Weights of a small GPT-style language model, trained from scratch on English Wikipedia: a variant of Muon for these matrices.
MLP neurons of a small language model. Each row is named by its layer, matrix (gate and up: input weights) and neuron, and shows model dimensions 0-63. Each number is 50 + 15 x the weight over its row's rms, rounded and kept within 0 to 99. A neuron's up and down rows have the sign that makes its largest values positive.
A block is one neuron, or neurons of one layer that tend to fire together. After each block is what it responds to, as a language model described it from the Wikipedia text at the highest values.

L8.gate163:38 58 52 18 64 46 62 34 52 51 66 43 70 75 41 43 49 59 47 44 75 53 50 86 29 51 63 34 10 56 89 37 32 35 77 77 62 67 46 41 45 73 47 60 75 36 54 38 51 35 73 48 41 27 58 48 57 50 40 55 62 45 37 65
L8.up163:49 57 38 57 42 39 23 58 55 39 62 35 58 43 37 59 47 54 52 16 54 47 26 71 56 22 51 66 49 73 65 27 45 30 42 72 29 36 40 63 54 34 45 79 65 63 59 61 54 58 30 60 32 52 56 34 73 52 14 50 49 40 70 42
L8.gate203:37 48 35 33 33 64 45 54 62 54 52 71 66 72 54 60 45 66 27 36 42 75 57 35 48 46 49 36 23 41 50 44 24 59 32 75 66 37 43 35 42 57 46 65 48 47 43 67 61 68 47 73 35 59 88 34 50 53 32 37 59 45 42 42
L8.up203:67 49 57 73 63 61 52 43 43 52 34 47 35 31 40 62 24 30 49 56 66 55 36 78 31 34 67 62 71 45 44 40 53 50 42 50 35 40 78 20 30 61 47 32 46 60 66 37 81 71 55 89 60 53 60 47 44 41 36 66 39 21 16 52
L8.gate327:28 17 60 32 68 55 44 17 66 62 31 55 37 59 48 35 39 57 24 31 56 91 50 49 65 70 43 82 43 60 46 55 81 44 38 50 50 57 31 57 46 53 29 36 70 36 14 55 28 52 69 46 44 65 64 59 51 38 29 30 44 14 51 12
L8.up327:54 59 33 60 28 33 38 44 57 54 51 86 50 32 44 34 70 59 36 50 40 38 51 32 52 61 41 62 18 50 70 46 50 46 72 36 51 41 73 32 53 68 28 53 81 51 73 32 28 50 55 78 33 56 58 42 41 65 48 61 73 24 33 72
L8.gate405:47 40 81 47 53 51 62 50 52 88 79 28 49 60 82 27 36 43 58 32 70 57 73 39 79 44 42 58 13 42 53 58 55 41 70 45 38 78 29 67 45 54 61 68 63 38 19 50 70 59 57 31 22 58 29 37 57 65 44 40 33 33 47 43
L8.up405:34 34 50 49 37 52 58 50 55 80 51 63 28 39 36 42 69 56 60 38 79 56 32 62 49 56 37 57 48 34 45 79 39 95 55 71 49 45 42 29 59 38 68 51 43 56 74 69 58 68 69 36 34 53 65 84 47 65 45 52 48 64 53 48
Commas, sometimes "and" or "),", right after a noun phrase ends, most strongly after a person's full name, as in "David Blair," and "Ken Brett,".

L4.gate206:60 62 64 58 73 74 36 56 42 45 60 60 38 44 35 00 61 54 63 45 53 30 65 70 59 40 29 45 57 20 56 57 74 41 50 51 44 41 51 67 34 57 87 50 52 22 50 64 54 50 69 19 37 82 42 48 36 41 59 51 55 57 76 46
L4.up206:44 29 26 56 79 57 67 54 84 48 52 40 26 53 61 23 15 82 45 62 56 49 51 67 67 53 50 58 58 49 33 28 47 65 32 43 37 35 67 56 57 60 62 19 64 50 56 49 65 39 55 55 38 56 60 60 47 57 68 37 37 21 77 58
Responds to "for", "or", "on", and "o" fragments at word starts, both as whole words and as the first piece of longer words like "F|orwards", "for|mer", "o|ccur".

L3.gate16:53 58 32 53 40 52 45 23 66 63 56 70 54 43 41 03 48 41 50 52 79 45 29 18 53 45 39 26 19 42 45 30 45 60 50 40 62 59 36 48 47 71 07 93 31 58 29 38 42 37 53 36 67 38 55 56 47 46 42 40 19 53 37 64
L3.up16:53 52 39 60 58 34 27 17 65 61 48 48 52 71 64 40 44 34 33 44 57 45 64 29 68 60 63 20 39 48 44 48 28 35 78 52 44 78 68 27 68 47 62 39 58 55 60 32 70 58 82 39 54 82 26 59 86 32 61 32 44 64 56 50
L3.gate34:43 26 52 47 40 69 41 00 33 62 53 12 54 26 56 90 83 53 47 19 48 57 28 46 46 47 82 61 57 51 54 57 59 56 47 54 41 50 35 61 64 54 34 47 45 42 32 48 24 64 44 70 67 51 47 60 52 66 51 50 45 65 49 54
L3.up34:40 47 54 69 76 65 51 31 57 59 49 73 67 51 76 27 67 40 55 47 44 67 45 65 74 37 45 50 74 55 75 64 30 32 41 38 68 41 70 43 41 18 19 60 74 53 63 28 52 74 43 47 48 46 18 26 37 61 72 67 42 45 54 75
L3.gate57:07 69 49 69 36 53 46 47 34 73 46 31 67 49 20 68 69 63 70 42 41 82 65 47 38 81 22 37 56 56 33 53 62 52 27 44 67 46 57 45 75 80 22 73 58 44 40 60 61 45 49 08 57 47 27 63 67 30 49 64 48 57 68 64
L3.up57:45 51 51 46 41 60 39 78 27 65 58 38 13 73 53 25 45 42 65 39 57 61 39 46 45 65 34 48 61 69 33 29 32 29 86 59 22 83 48 47 31 78 42 60 54 56 31 78 45 36 14 71 31 42 59 39 70 62 74 42 70 62 58 24
L3.gate58:40 55 54 57 50 72 66 45 56 50 55 35 40 47 71 47 63 60 31 58 68 62 64 59 43 31 44 51 40 26 23 43 40 23 54 35 62 20 39 27 09 58 42 99 61 52 60 68 58 68 71 33 39 45 44 46 61 64 72 32 48 65 47 40
L3.up58:47 78 49 43 26 61 75 60 39 59 34 53 26 39 40 40 50 44 65 56 57 17 49 48 45 35 50 61 60 44 52 37 56 55 56 50 52 65 24 44 59 57 60 67 25 64 63 74 50 77 59 68 36 51 48 46 62 69 68 27 65 38 52 32
L3.gate129:54 51 47 30 49 45 49 56 52 49 42 53 54 36 49 15 40 72 36 65 31 83 51 59 42 57 40 19 63 68 65 51 48 52 48 65 31 41 34 50 41 30 70 49 67 22 52 34 50 55 74 64 26 51 44 34 74 54 51 54 30 38 63 44
L3.up129:29 56 61 59 42 20 50 44 62 54 49 59 55 33 55 36 84 41 43 51 42 54 23 43 45 23 40 64 50 42 76 82 53 32 40 41 44 51 55 54 55 61 56 54 34 58 39 45 42 43 34 67 69 49 65 70 91 45 71 62 80 43 48 47
L3.gate134:19 30 46 42 13 39 64 46 46 50 64 69 30 54 52 41 58 51 58 47 43 62 66 52 55 57 77 17 38 59 76 13 57 39 76 48 53 52 57 60 46 60 49 31 80 31 52 54 39 56 72 68 62 66 52 38 55 49 37 65 29 35 56 56
L3.up134:36 42 38 35 53 76 44 69 64 53 43 69 44 57 65 66 62 57 61 49 75 52 54 45 73 91 46 51 37 52 59 34 51 38 74 38 56 60 50 70 69 44 54 40 69 39 62 51 19 20 49 56 32 47 90 37 79 42 67 44 72 54 72 74
L3.gate173:72 40 39 42 45 70 70 65 65 60 34 22 36 71 39 61 45 57 69 51 35 44 20 27 91 17 41 63 37 47 36 47 55 57 39 44 53 71 19 31 41 43 46 51 63 50 41 68 51 45 74 46 47 36 48 47 35 55 51 56 42 32 61 31
L3.up173:49 55 46 63 53 48 64 33 66 40 46 68 35 44 73 76 57 55 67 47 63 51 53 50 54 33 31 48 82 51 56 57 67 48 41 24 56 39 45 34 47 28 89 69 37 55 42 71 51 38 43 41 57 57 45 63 58 69 53 41 75 67 42 58
L3.gate241:16 48 52 47 82 32 28 76 32 73 56 36 47 78 50 56 56 76 62 38 46 30 45 40 46 45 67 43 46 40 24 50 31 48 65 53 24 52 56 27 36 50 51 33 49 62 38 51 16 48 52 53 71 51 49 50 45 54 59 43 21 42 57 64
L3.up241:70 43 46 89 45 74 55 56 62 64 83 40 44 50 36 56 60 52 56 49 57 40 49 30 32 43 24 37 57 35 28 49 40 50 42 79 49 80 58 58 41 41 69 35 62 27 56 52 93 43 49 43 42 57 59 67 63 47 57 31 37 66 64 41
L3.gate249:23 43 66 49 55 37 25 41 77 56 36 51 71 59 31 46 26 71 62 33 54 52 71 55 53 56 68 38 59 26 47 49 50 65 63 38 43 51 40 68 65 63 43 61 43 61 68 46 61 51 51 50 25 71 20 50 56 44 38 52 42 58 81 79
L3.up249:45 46 65 62 52 32 24 36 75 51 57 41 57 32 46 43 58 55 50 36 29 36 57 60 36 51 49 44 52 45 51 46 53 57 53 14 53 48 60 54 53 60 40 49 58 71 69 56 61 65 79 40 53 57 14 45 49 72 31 68 39 39 67 88
L3.gate253:40 34 40 69 56 36 46 51 50 57 30 52 45 33 51 52 71 65 56 80 57 73 56 40 52 38 59 39 70 64 57 54 66 30 46 71 67 47 57 59 40 47 46 87 53 59 43 53 63 34 36 54 30 50 36 55 70 79 36 37 34 58 49 90
L3.up253:19 51 63 37 45 82 57 46 59 59 35 34 44 31 60 44 24 54 27 47 43 45 71 53 51 53 47 40 41 32 60 30 76 52 61 55 41 43 54 61 33 57 06 58 37 38 53 43 65 48 48 55 49 72 53 75 76 60 48 45 37 56 60 70
L3.gate257:62 21 54 41 32 54 50 39 38 43 49 49 61 55 16 59 58 58 42 49 73 45 56 12 29 62 30 56 79 28 60 23 49 34 66 41 61 40 49 28 67 57 67 74 18 46 55 58 74 37 60 34 34 48 55 56 58 59 41 40 64 59 46 52
L3.up257:49 64 46 44 58 37 70 67 44 61 22 68 78 26 57 70 10 40 29 09 41 24 44 22 62 66 39 59 57 57 55 30 16 53 50 35 38 42 59 63 44 47 33 67 60 55 41 38 56 49 39 22 44 35 55 74 37 37 78 60 36 56 35 57
L3.gate265:55 59 38 56 66 23 48 47 64 58 45 52 60 35 90 52 49 54 68 57 41 48 26 30 28 54 44 59 72 68 44 40 75 41 61 41 79 49 45 64 82 43 57 44 38 44 20 26 57 49 66 41 17 55 49 38 42 42 58 63 49 53 43 18
L3.up265:56 64 37 42 67 25 33 38 70 30 39 47 37 23 41 28 50 39 58 66 51 45 46 67 50 46 28 36 68 45 35 56 48 30 54 10 47 55 52 69 76 52 51 37 38 69 22 25 36 65 59 21 25 53 53 43 78 69 48 65 55 28 45 35
L3.gate329:37 47 87 56 27 47 42 68 32 63 59 43 51 42 33 28 49 33 66 55 33 11 51 36 66 59 36 39 42 65 44 50 68 74 46 52 54 45 37 46 39 62 57 72 46 36 78 58 79 22 36 36 52 73 66 48 53 87 51 44 35 45 29 32
L3.up329:41 39 51 51 49 60 11 65 55 62 39 94 33 59 58 52 71 55 44 67 53 35 24 55 66 29 75 30 36 41 51 41 32 59 11 68 61 42 69 61 50 33 59 74 27 46 66 52 65 41 39 60 49 50 42 39 60 66 39 30 44 47 27 63
L3.gate370:44 59 60 46 50 63 62 77 55 73 37 39 19 55 85 59 61 62 44 23 60 56 69 66 45 51 68 63 58 46 51 58 55 39 46 57 46 33 31 82 62 53 51 44 44 48 54 32 25 22 42 58 48 45 44 58 65 75 53 25 45 51 34 45
L3.up370:54 36 47 61 64 21 23 57 59 43 41 51 54 57 85 37 71 53 30 51 40 41 34 44 25 45 35 69 55 48 30 26 28 32 57 15 68 55 41 48 56 36 48 23 63 16 57 45 62 49 38 48 45 53 59 35 76 68 68 53 70 42 65 31
L3.gate421:43 58 51 35 53 73 68 45 52 55 52 31 50 57 36 51 71 39 53 44 61 82 51 70 44 59 61 72 58 57 42 43 71 37 58 86 64 37 63 46 53 45 64 45 54 33 67 46 45 56 57 23 16 33 38 73 37 42 24 26 50 52 35 25
L3.up421:39 66 24 35 28 65 56 30 63 53 35 61 54 36 62 46 69 54 25 58 37 48 36 55 30 59 57 47 43 71 38 65 65 50 49 56 53 62 38 46 65 46 53 46 31 11 57 72 40 48 49 64 50 49 67 67 23 69 57 30 58 60 48 40
L3.gate445:41 72 33 55 49 58 45 28 40 51 27 65 37 36 48 57 65 07 47 68 37 43 58 54 24 49 72 67 82 59 32 30 41 27 55 33 47 63 26 36 56 36 47 41 34 24 39 62 55 56 39 31 35 74 56 62 53 57 44 51 58 58 63 62
L3.up445:56 41 52 47 44 42 18 52 45 46 59 51 56 52 48 41 50 32 46 51 55 49 53 37 52 58 48 39 51 57 38 49 51 37 72 56 54 62 30 58 88 58 40 56 52 27 51 56 16 71 50 38 28 52 41 50 43 69 67 59 49 52 45 56
Prepositions after a verb or noun that introduce the next noun phrase, mostly passive "by" (contacted by, replaced by, joined by), also "of", "with", "for".

L3.gate22:71 68 45 46 35 37 19 38 73 22 64 43 38 60 52 57 47 31 58 53 48 57 16 51 76 62 45 51 24 62 58 67 42 36 58 48 50 42 65 38 53 63 37 71 58 65 73 44 16 54 54 60 60 44 29 40 29 64 45 53 69 66 57 39
L3.up22:48 57 52 61 75 60 63 46 52 54 67 77 58 50 63 53 45 58 48 37 36 45 42 49 42 81 59 61 47 41 52 52 41 39 43 42 36 63 30 58 61 33 70 36 61 47 38 64 57 67 56 48 66 59 22 43 30 50 57 12 76 44 35 55
L3.gate35:66 45 38 34 37 58 29 53 72 27 52 60 50 49 39 43 65 38 46 59 81 67 73 59 82 39 41 58 34 50 48 63 52 51 69 42 33 34 84 37 37 42 57 49 50 41 63 60 46 63 61 81 28 53 65 43 47 26 50 68 57 64 17 15
L3.up35:48 17 50 57 50 35 79 56 79 60 55 69 48 55 32 59 28 37 55 33 59 72 41 50 61 51 46 48 24 65 81 90 82 58 81 36 51 61 45 55 71 53 29 50 53 56 60 57 71 37 33 45 13 53 55 69 65 49 65 52 31 60 34 54
L3.gate56:36 54 45 39 30 67 25 77 53 41 43 41 43 69 44 35 48 25 26 51 38 63 54 86 43 41 92 56 57 87 33 29 53 85 69 74 22 26 53 52 54 77 61 75 55 30 54 54 26 36 49 40 50 45 44 54 76 62 58 26 54 83 44 44
L3.up56:56 68 44 62 29 77 57 23 68 74 20 47 62 82 78 44 31 72 41 45 48 45 52 66 77 61 77 49 31 57 39 37 70 48 68 54 15 42 26 38 45 81 77 53 53 17 46 56 33 51 56 51 57 78 39 53 57 29 35 36 77 54 41 32
L3.gate66:40 61 43 71 71 55 47 42 50 50 43 28 19 52 65 50 70 53 39 42 55 50 70 73 25 62 33 64 45 54 59 29 55 44 73 32 36 46 57 33 35 25 38 44 37 41 66 55 34 49 73 21 71 34 51 36 83 45 60 28 56 59 59 42
L3.up66:82 35 60 60 42 62 51 58 65 45 49 49 51 44 46 67 54 35 58 49 01 78 50 52 61 34 59 77 57 57 59 74 68 24 70 57 17 66 43 30 41 43 24 56 32 30 72 69 40 43 66 38 43 54 44 49 60 34 43 35 70 48 32 77
L3.gate88:56 22 26 22 51 60 56 41 67 39 51 74 57 88 35 37 47 56 39 32 44 34 54 68 62 50 30 50 54 74 71 58 25 51 67 44 40 54 47 68 29 64 53 59 67 51 44 57 32 55 43 38 43 37 64 56 46 71 33 55 45 64 48 53
L3.up88:30 54 31 45 46 68 64 75 33 49 69 81 41 67 42 68 72 53 03 45 50 43 58 56 56 68 53 74 57 46 65 30 57 49 47 71 45 65 55 41 49 56 51 72 35 38 63 75 44 37 52 40 48 46 67 63 46 77 50 36 53 71 77 49
L3.gate130:33 65 77 63 62 36 33 44 51 68 68 26 46 34 39 48 46 78 52 61 49 50 40 61 59 72 39 70 60 53 23 50 50 54 51 49 47 34 44 37 45 52 46 56 61 18 69 41 68 49 33 29 58 36 67 51 65 72 49 39 37 33 51 74
L3.up130:50 46 87 70 48 30 64 72 57 30 73 58 53 71 40 51 36 50 27 60 65 49 28 55 74 65 51 69 51 47 24 65 46 46 31 19 45 58 51 50 27 53 62 60 31 33 36 48 45 60 57 64 51 35 38 76 18 77 49 37 16 37 48 48
L3.gate235:66 70 37 57 56 67 75 69 31 54 55 54 50 69 29 36 64 42 51 17 42 59 41 41 47 54 56 52 43 58 40 73 32 72 44 42 52 43 68 47 36 59 44 01 48 51 46 50 54 58 49 36 42 62 52 57 59 51 59 45 31 54 37 38
L3.up235:59 29 84 84 17 35 51 31 56 37 72 34 56 26 31 37 48 62 53 48 71 25 42 43 36 53 65 45 67 47 45 68 67 61 53 37 46 80 51 50 34 76 32 40 42 53 24 51 46 47 82 50 40 57 37 31 52 48 53 13 52 58 54 27
L3.gate242:49 77 17 77 39 49 46 52 72 39 17 51 50 32 32 33 33 51 47 71 39 42 78 41 59 39 52 10 49 47 59 30 51 49 51 39 26 57 62 55 28 60 27 58 53 48 55 72 51 61 38 58 66 38 49 82 56 56 41 66 66 46 44 69
L3.up242:57 78 70 70 49 67 51 63 28 44 48 27 52 67 26 17 52 44 24 73 38 34 50 37 62 56 40 53 50 37 65 63 35 52 67 25 41 54 56 50 82 75 52 76 24 51 40 46 58 47 28 32 44 50 78 55 59 50 32 40 70 75 46 61
L3.gate321:32 54 40 67 29 71 73 45 52 33 11 08 30 78 74 44 50 24 52 51 68 56 52 15 53 50 72 29 45 51 47 49 41 38 66 70 42 80 46 57 56 39 52 35 55 73 47 15 74 53 49 46 65 44 63 53 78 42 82 51 44 60 45 32
L3.up321:31 71 34 32 35 33 79 58 65 44 52 49 32 80 68 44 35 51 54 43 60 40 44 37 41 49 54 36 63 57 68 38 55 47 53 50 49 46 54 53 42 44 45 07 66 38 55 26 68 41 45 53 54 49 40 40 24 25 65 51 24 52 51 64
L3.gate332:55 77 34 49 42 21 30 39 55 36 58 73 42 38 41 30 55 32 64 70 50 63 61 46 37 71 59 46 29 58 36 29 40 29 61 28 48 76 59 54 47 53 43 62 74 43 50 44 66 81 63 53 44 55 41 49 34 74 46 57 46 62 68 76
L3.up332:31 74 65 60 29 45 59 50 48 44 41 49 61 37 53 65 57 55 38 40 39 61 60 59 34 32 52 44 45 48 24 30 45 34 61 46 55 77 14 63 71 17 36 29 68 36 43 83 36 59 45 46 16 60 27 59 09 73 35 57 50 37 53 61
L3.gate335:67 41 68 64 55 30 55 69 44 46 44 56 47 77 41 38 77 65 34 39 61 43 51 63 85 32 26 66 32 26 44 33 54 34 49 74 49 88 38 44 50 38 58 30 48 55 51 58 59 74 41 39 45 37 62 58 70 78 50 42 41 80 49 35
L3.up335:41 40 31 49 33 35 36 64 40 62 51 53 30 60 49 61 89 41 85 60 50 50 41 35 75 53 39 59 45 43 46 40 38 60 39 74 47 43 33 54 64 50 71 41 41 47 56 52 33 49 66 37 40 73 27 56 49 49 78 59 35 40 53 84
L3.gate386:56 63 44 60 54 62 41 65 45 61 65 38 66 62 28 38 18 52 41 68 48 62 44 40 60 58 53 45 50 58 53 51 52 23 42 63 41 52 36 40 67 61 33 47 36 32 48 54 40 41 65 57 53 60 46 55 76 14 38 59 26 61 37 27
L3.up386:64 47 26 30 25 40 46 69 35 43 30 52 35 54 25 48 45 26 40 69 36 41 30 37 43 57 50 59 66 41 47 49 67 32 61 63 60 59 63 65 75 61 59 44 50 44 37 28 46 38 38 37 23 57 60 42 98 37 39 51 22 49 27 39
L3.gate402:22 80 57 78 34 58 65 30 33 43 66 51 53 66 44 45 59 48 49 46 50 56 58 41 48 74 87 57 34 53 27 73 34 45 57 68 41 55 26 67 45 52 63 71 67 44 45 44 51 26 53 37 43 51 40 60 67 44 29 23 57 72 49 49
L3.up402:47 68 55 45 32 61 81 29 31 44 64 51 56 60 32 22 69 67 71 48 55 21 57 45 76 70 45 81 58 58 50 50 65 37 53 54 49 66 57 35 41 36 56 50 55 21 73 55 35 56 43 53 54 32 58 80 39 69 71 42 39 57 21 56
L3.gate413:40 36 59 62 25 46 39 38 32 42 82 36 46 37 88 55 58 65 49 23 47 51 47 58 49 58 54 50 55 65 72 43 12 37 47 46 48 37 59 37 53 19 65 32 81 29 42 66 77 29 74 44 75 43 67 29 57 45 52 54 51 45 72 34
L3.up413:68 11 41 69 29 60 36 69 57 77 46 34 42 55 63 60 55 47 56 69 47 57 37 08 45 43 56 62 58 35 51 50 36 42 50 20 42 35 40 41 76 64 46 38 54 44 60 24 51 44 60 38 66 45 79 46 37 75 66 55 80 24 67 48
L3.gate433:18 36 19 60 23 56 51 40 44 40 36 74 45 77 59 46 55 49 23 60 41 31 54 57 70 48 57 59 49 30 60 59 38 47 30 40 63 29 37 64 51 65 54 33 61 58 74 39 65 68 46 23 29 57 58 41 77 43 74 57 32 31 25 36
L3.up433:39 49 64 38 76 43 39 53 66 32 66 48 36 70 67 62 58 27 67 45 34 22 65 63 31 84 45 84 53 28 33 54 42 50 47 53 47 59 25 44 47 58 20 45 84 51 65 20 37 65 61 49 23 45 67 51 60 46 30 39 43 65 44 61
L3.gate446:65 31 42 24 58 42 26 51 41 18 63 26 48 53 52 50 25 41 38 46 52 49 69 21 47 44 89 54 97 64 43 85 45 40 41 55 49 71 43 44 49 19 70 54 61 45 51 62 68 56 35 62 63 78 53 68 61 51 39 49 69 47 73 53
L3.up446:47 40 52 66 34 38 57 47 64 57 47 87 72 80 70 67 54 38 40 88 39 31 70 54 36 38 37 56 59 81 63 39 43 53 79 34 48 34 50 71 47 53 79 54 69 32 63 58 52 18 70 39 41 36 80 55 32 58 37 61 80 36 60 33
Conjunctions and separators before the last item of a list or pair, mainly and/or (red, pink, or white), plus dashes in ranges or routes (Howrah–Bardhaman).

L4.gate238:58 81 52 68 31 69 40 26 38 42 65 37 50 56 32 47 51 52 49 60 31 26 54 50 59 47 62 64 68 55 44 81 52 41 62 26 67 55 56 69 73 58 43 47 43 36 62 40 21 30 49 76 36 24 29 59 41 60 48 68 56 25 48 43
L4.up238:65 67 78 83 59 27 45 33 62 63 54 67 84 63 35 48 56 58 56 32 32 46 81 29 55 66 58 67 55 32 39 61 42 42 43 31 46 62 64 73 53 70 59 32 47 33 69 44 38 86 41 52 64 47 52 48 36 67 53 28 37 40 45 60
Fires on " and" (also " of", "/") directly after a noun in paired phrases or headings, e.g. "journalist and politician", "Winners and nominees", "member of".